MLP neurons of a small language model. Each row is named by its layer, matrix (up: input weights; down: output weights) and neuron, and shows model dimensions 48-111. Each number is 128 + 24 x the weight over its row's rms, rounded and kept within 0 to 255.
A block is one neuron, or neurons of one layer that tend to fire together. Before each block is what it responds to, as a language model described it from the Wikipedia text at the highest values.

First one- or two-letter piece of a capitalized word split into subwords, right after a hyphen, open parenthesis, quote or line break, e.g. Walker, Lautrec, Pakistan.
L6.up1086 [144 137 129 117 107 135 117 120 105 133 173 133 126 135 115 155 151  92 131 152  79 101 111 147 105 111 103  95 148 154 146 130 125  90 143 128 137 142 111 177  85  86 138  94 117 142 129 168 155 158 134 104 140 137 119 115 121 173 135 159 122 139 127 165]
L6.down1086 [133   0 152 128  99  96 129 146 132 107 147 134 128 132 125 150 137 128 161 134 116 143 145 125 128 125 138  95 122 144 172 140 151  69  90 101  79 100 165 165 159 133 113 120 106 126 126 143 157 125 153 123 118 145 139 126 139 140 157 133  88 126  83  98]

Opening pieces of words split into several tokens, often after a or the, such as st in starter, em in emperor, direct in directive; also ISBN digits.
L5.up629 [156 121 123 141  82  96 145 127 116  90 145 158 138 149 108 142 191 129 134 155 124 111  86  78 167 117 118 156 123 119 163 165 111  64 138 134 157 117 139 120 119 109  93 147 161 109 145 151 142 101 157 132 165 193 127 123 112 112 147 150  82 152 121 129]
L5.down629 [ 96 142  97  83 137 145 145 146 107  99  93 127 123 104 125 132 183 151 108 164 120 128 120 109 121 117 145 156 106  73 136 124 118 137 115 141 108 155 108 146 125  78 151  96 137 125 101 107 149 152 106 113 146 136 136 111 133 114  84  83 106 161 149 167]
L5.up1319 [158 122 121 151  86 143 118 149 141 133 110  98 133 163 145 161 140 157 128  79 183 123  96 127 140 153 111 132 110 148 152 109 113  74 122 114 174 139 109 122 135 138 138 135 177 164 143 137  70  66 102 138 140 167  42 104 138 186 130 135 122 119 115 143]
L5.down1319 [117 120 156 163  72 156 120  59 155 162 106 127 101 120 104 111 142 145 108 142 107 110 131 103 150  60 152 150 138  83 121 152 169 114 166 141 139 135 109 118  97 115 125 101 103 121 117 124 187 130  86  88 140 134 109 145  95 110 135  93 146 143 107 149]
L5.up1741 [153 130 107 139  92 102 121 122 126 123 134 137 159 109  88 150 117 128 119 118 126 122 129 114 142 125 143  79 116 152 128 163  94 106 157 152 115 171 139 133 139 127 101 145 146 163 165 136 125 101 110 118 167 150  94  91 147 120 124 137 127 112  99 142]
L5.down1741 [121 134 160 128 107 102 101 128 113 138 174 127 138 102 123 149 182 157 153 156 105 115 120 115 126 112  93 128 134 115 145 120 118  96 153 117 128 127 117 139 124 171 118 137 131  97 127 139 125 162 116 114 108 129 129 163 119  74 105 127 148 170 130 137]
L5.up2223 [115 121 123 133  72 144 105 123 173 168 127 121 122 161 138 118 129  98 122 157 167 137 143 153 129 128  92 136 135 133 171 127 112 102 102 124 133 135 131 143 171 161 176 119 153 121 158 107 131 131 128 145 162 110  93 111 156 162 105 183  93 101 111 107]
L5.down2223 [148 161 123 131  65 147 154 102 123 120 124 172  89 117 149  99 125 128  80 104 155  85  90 132 132 120 130 132 173 123 105 110 143 129 143 134 127 115 131 156  97 147 107  74 108 108 123 108 132 129  84 119 133 103 115 146  99 129 142 116 102 154 141 145]

The token St opening a proper noun in lists and tables: St. abbreviations (2nd St., St. Catharines) and names like Stuttgart, Stalin, Stumpf.
L2.up1 [134 112 121 121  96 130 120 121 173 138 124 104 110 127 114 104  91 139  94 157  95 143 117 151 163 112 142 107 147  92 149 146 136 125 138 100  80 131 124 131 134 110 102 117 172 121 152 117 123 106 145 124 116 172 116 133  90 131 144 135 170 154 120 164]
L2.down1 [146 130 108 149 104 140  61 104 131 129 120 123 123 121 123 110 109 124 114 126 106 130 142 127  73 111 177  93 104 129 157 115 135 139 123 153 162 123 110  71 117 134 152 124 179 192 150 153 129 161 164 140 110 119 124 114 172 118 140 136 169 165 123 136]
L2.up23 [133 122 118 156 142 120 116 104 122 188 151  94 126  91 130 111 116 153  47 141 136 118 106 140 104 115 179 138 160 103 156 174  74 141 111  57 126 151 142 122  82  74 103 160 109 160  86 141 161  95 121 142 125 135 118 146  50 123 129 121 211 124 141 152]
L2.down23 [118 175 139  94 105 134 109 124 123 138 162 144 145  66 117  66 113 145 124 127 127 146 140 102 198  78 155 117 117 127 137 111 133 137 118 160 140 148 125 115 119 130 146 182 155 148 151 144 146 152 149 152 105 130 123 127 106 153 135 158 137 118 139 118]
L2.up390 [ 76 136 127 125 127 135 157 112 139 124 123 178 121 151 109 102 133 105 133 145 145 111 156 114 169 109 147 144 121 141 139 170 150 102 152 105 123 141 129  85 149 133 129 158 184 138 176 142 122  91 188 134 129 128 104 135 144 145 136 130 126 157  82 157]
L2.down390 [108 128 102 179 148 130 136 110 145 145 195 124 124 159 100 109  90  98 107 117 142 185 130 127  93 109 107 108  95  86 136 136 155  98 112 112  97 132 169  86 123 134 161 145 129 146  96 120 134 149 148 108 123 124 129 147 208 201 120 105 149 130 101 133]
L2.up438 [130 120 114 110 107  95 181 143 139 157 156 135 101 107 139 130 118 120 159 153 125 104  87 112 139 153 121 116 124 155 117 145 139 160 150  87 112 134 139  98 137 107  87 128 150 111 128 132 119 123 135 114 122 130 127 141 127 120 102 149 123 142 138 159]
L2.down438 [173 135 146 155  97 123  94  64  95 169 134 153  93  73 118 132 115 103 136 120 125 170 161 138 169 151 149 133 131 134 161  60 119 133 151 165 130 134 149  84 135 155 118 146 139 135 135 140 150 137 147  76  87 101  94 139  97 186 148 150 158 139 174  87]

Percent signs after decimal numbers in tables and census text (4.22%, 26.73%), plus first pieces of split names or words (Aw-akened, Des-iderius, disp-atched).
L2.up199 [118 116  99 140 121 136 131 175 144 155 101 162 119 148  81 175 126 126 110 115 106 130 114  71 176 145  72 121  84 111 164 144 110 118 109 128 122 130 120 134 133 163 115 110 125 161 117 152  98 125 152 126 124 116  98 123 129 165 140 149 143 167  93 130]
L2.down199 [120 136 106 143  86 154 187 139 152 156 111 139 103 144 150 158 129 110 107 156 158 155 124 136 142 141 173 149 121 138 136 147 124 128 162 161  69 157 124 142 140 166 129 139  63  90 152 131 156 121 120 129 110 108 134 186  89 125  96 108 145 129 124 123]
L2.up1870 [132 114 138 109 171 165 160 133 131 159 109 102 122  90 120 146 141 113 133 100 126 157 123 125 143 151 125 164 134 132  81 121 132 126 154 116 127 108 165 142 165 120 105  66 125  92 128  87 161 142  92  89 112 102  98  92 196 192 137 130 120 138 132 123]
L2.down1870 [101 153 100 139 141 129 143 115 125 127 134 121 131 133 145 175 137  89 106 152 156 102 147 143 119 141 155 155 184 153 117 203 111 129 134  96 108 121 126 163 144  89 144 130 131 120 116 130 153 112 114  76  77 142 112 205 123 156 119 105 115 117 110 136]
L2.up2001 [115 131 124 161 130 156 100 114 141 173 127 135 122  98 121 117 124 162 131 136 110 104 102 163 123 138 162 153 103 112 125 125 156 154 118 148 127 134 109 165  51 116  98 107 148 158 140 119  87 121 156 126 157 147 164 109  96 122 131 117  93 124  97  85]
L2.down2001 [ 93 130 117 163 105 143 143 164 118 101 152 113 125 127 117  96 133 123 134  87 115 131 133 110 121 148  83 113 103 123 132 110  77 138 112 125 129 121 169 129 128 111 150 128  79 115 161 163 146  91 143 136 120 120  97 116 133 100 118  95 122 135 123 122]
L2.up2019 [134 117 116 117 133 114 169 167 121 122 175 126 184 153 111 107 143 146  68 183 130 102  59 166 161 120  98 106 107  88 122  94 123 150 125 135 102 128 115 166 132 116 120 114 125 131  82  94 112 161 127  82 141  99 125 110 128 152 119 162  97 140 113 119]
L2.down2019 [150 116  92 146  95 155  79 129 102 129 127 103 155 118 115 130 134  87  85 152 162 114 134 145 133 116 142 120 140  94  95  83 137  99 115 140 147 128 140 112 151 135 129 150 183 154 148 111 144 125 123  69 173 141  87 118  68 116 130 108 112 151 161 135]

Percent signs ending decimal figures in election-result tables and census statistics, like 71.62% or 100.0%, plus weaker hits on dates and durations such as four years.
L5.up164 [ 88 127 167 131 198 112 106 132 118 114 125 125 130 122 106 138 116 145 130 108  97 154 124 111 148 139 167 161 127  93 147 176 158 143 131 132 110 143 139 124 137 154 113 112 119 103 116 133 131 111  99 134 130 166 104 164 187 105 150 149 138 130 102 112]
L5.down164 [157 175 120 137 118 134 110 136 103 115 137 134 129 144 101 134 142 166 130 138 147 116 104 165  95 168 108 149 123 114 162 112 140 122 114 188 114 114 157 130 144 135 134 120 164 151 131 158 153 132 116 124 100 136 143 120 131 194 150  84 135 124 151 113]
L5.up418 [121 113 106 125 128 125  93 117 153 122 117 126 116 111 101 103 137 114 115 128  92 106 147 118 125 119 169 145 110 112 126 144  79 137 128  72 115 157 114  97 130  67 135 112 142 121 114 177 109 126 162 185 158 101 112 118 147  94 126 123  94 117 132  75]
L5.down418 [119 152 151 119  93 126 106 121 115 117 125 155 149 140  98 137 102 104 126 134 116 113 177 117 158 165 106 117 186 126 131 133 153 151 153 120  96 125 131  96 119 147 147 130 140 130 154 149 153 151 129  97 147 164 122 142 136 121 111 163 101 138 155 142]
L5.up611 [153 118 130 156 136 137 132 147 132 110 119  91 160 114 155 154 139 159 104 118 171 105  87 103 158 176 163 144  77 119  98  85 112 125 124  95 143 187 125 122 114 141 118 174 138 109 123 133 122 107 118 146 153 126 108 119 118 105 135 106 129 151  87 142]
L5.down611 [103 121 115 176 106 194 117 132 127 170 143  97  98 148  86 166 136 132 105 147 147 142 146 135 184  68 130 124 135 157 128 135 148 152 132  99 148 116 114 149 134 132 109 135 123 139 147 119 169 130 121 146  81 191 143 135 128 127 117 134 129 135 118 104]
L5.up1836 [105 132 122  97 120 160 129 137 105 130 124  87 136 126 127 137 121 130 137 143 136 105  96 151 141 129 114 122 122  61 165 105 106 100 127  55 124 169 150 119 150 132 183 122 144 119 154 116 119 146 129 163 130 130  63 123 138 152 119 128 132 157 119  93]
L5.down1836 [ 99 144 108 145 127 131 109  83 118 137 122 104 122 134  89 153 143 140 126 130 119 123 111 118 128 138 103 151 165 103 150 150 139 146 141 113 115 122 101 110 153 138 116  94 141 147  95 158 140 120 111 117  96 143 114 111 131 158 128 125 136 131 137 104]

Units and table symbols right after numbers (%, mi, mm, m/s, a closing | in stat tables), plus second word pieces inside proper names (Ro-ch-dale, J-ol-iet, Ro-an-oke).
L6.up581 [154  85 146 150 133 108 168 138  79 146 124 111 128  91 138 121 137 149 158 123 137 131 122 139 114 165 182 140  98 139 122 133 120  95 137 158 110 133 159  92  95 124 144 123 138 122 113 117 133 115 107 135 129  82 178 126 159 148 125  98 119 163 147 139]
L6.down581 [120  40 137 105 137 155 133 185 147 102 134 134 162 150 101 107 129 139 137 105  81 119 124 159 158  88 144  97 155  82 127 133 175 134 127 130 125 136 148 124 158 122 125 105 121 108 132 116 114 139 136 111 110 157  90 105 110 128 174 116 110 125 142 124]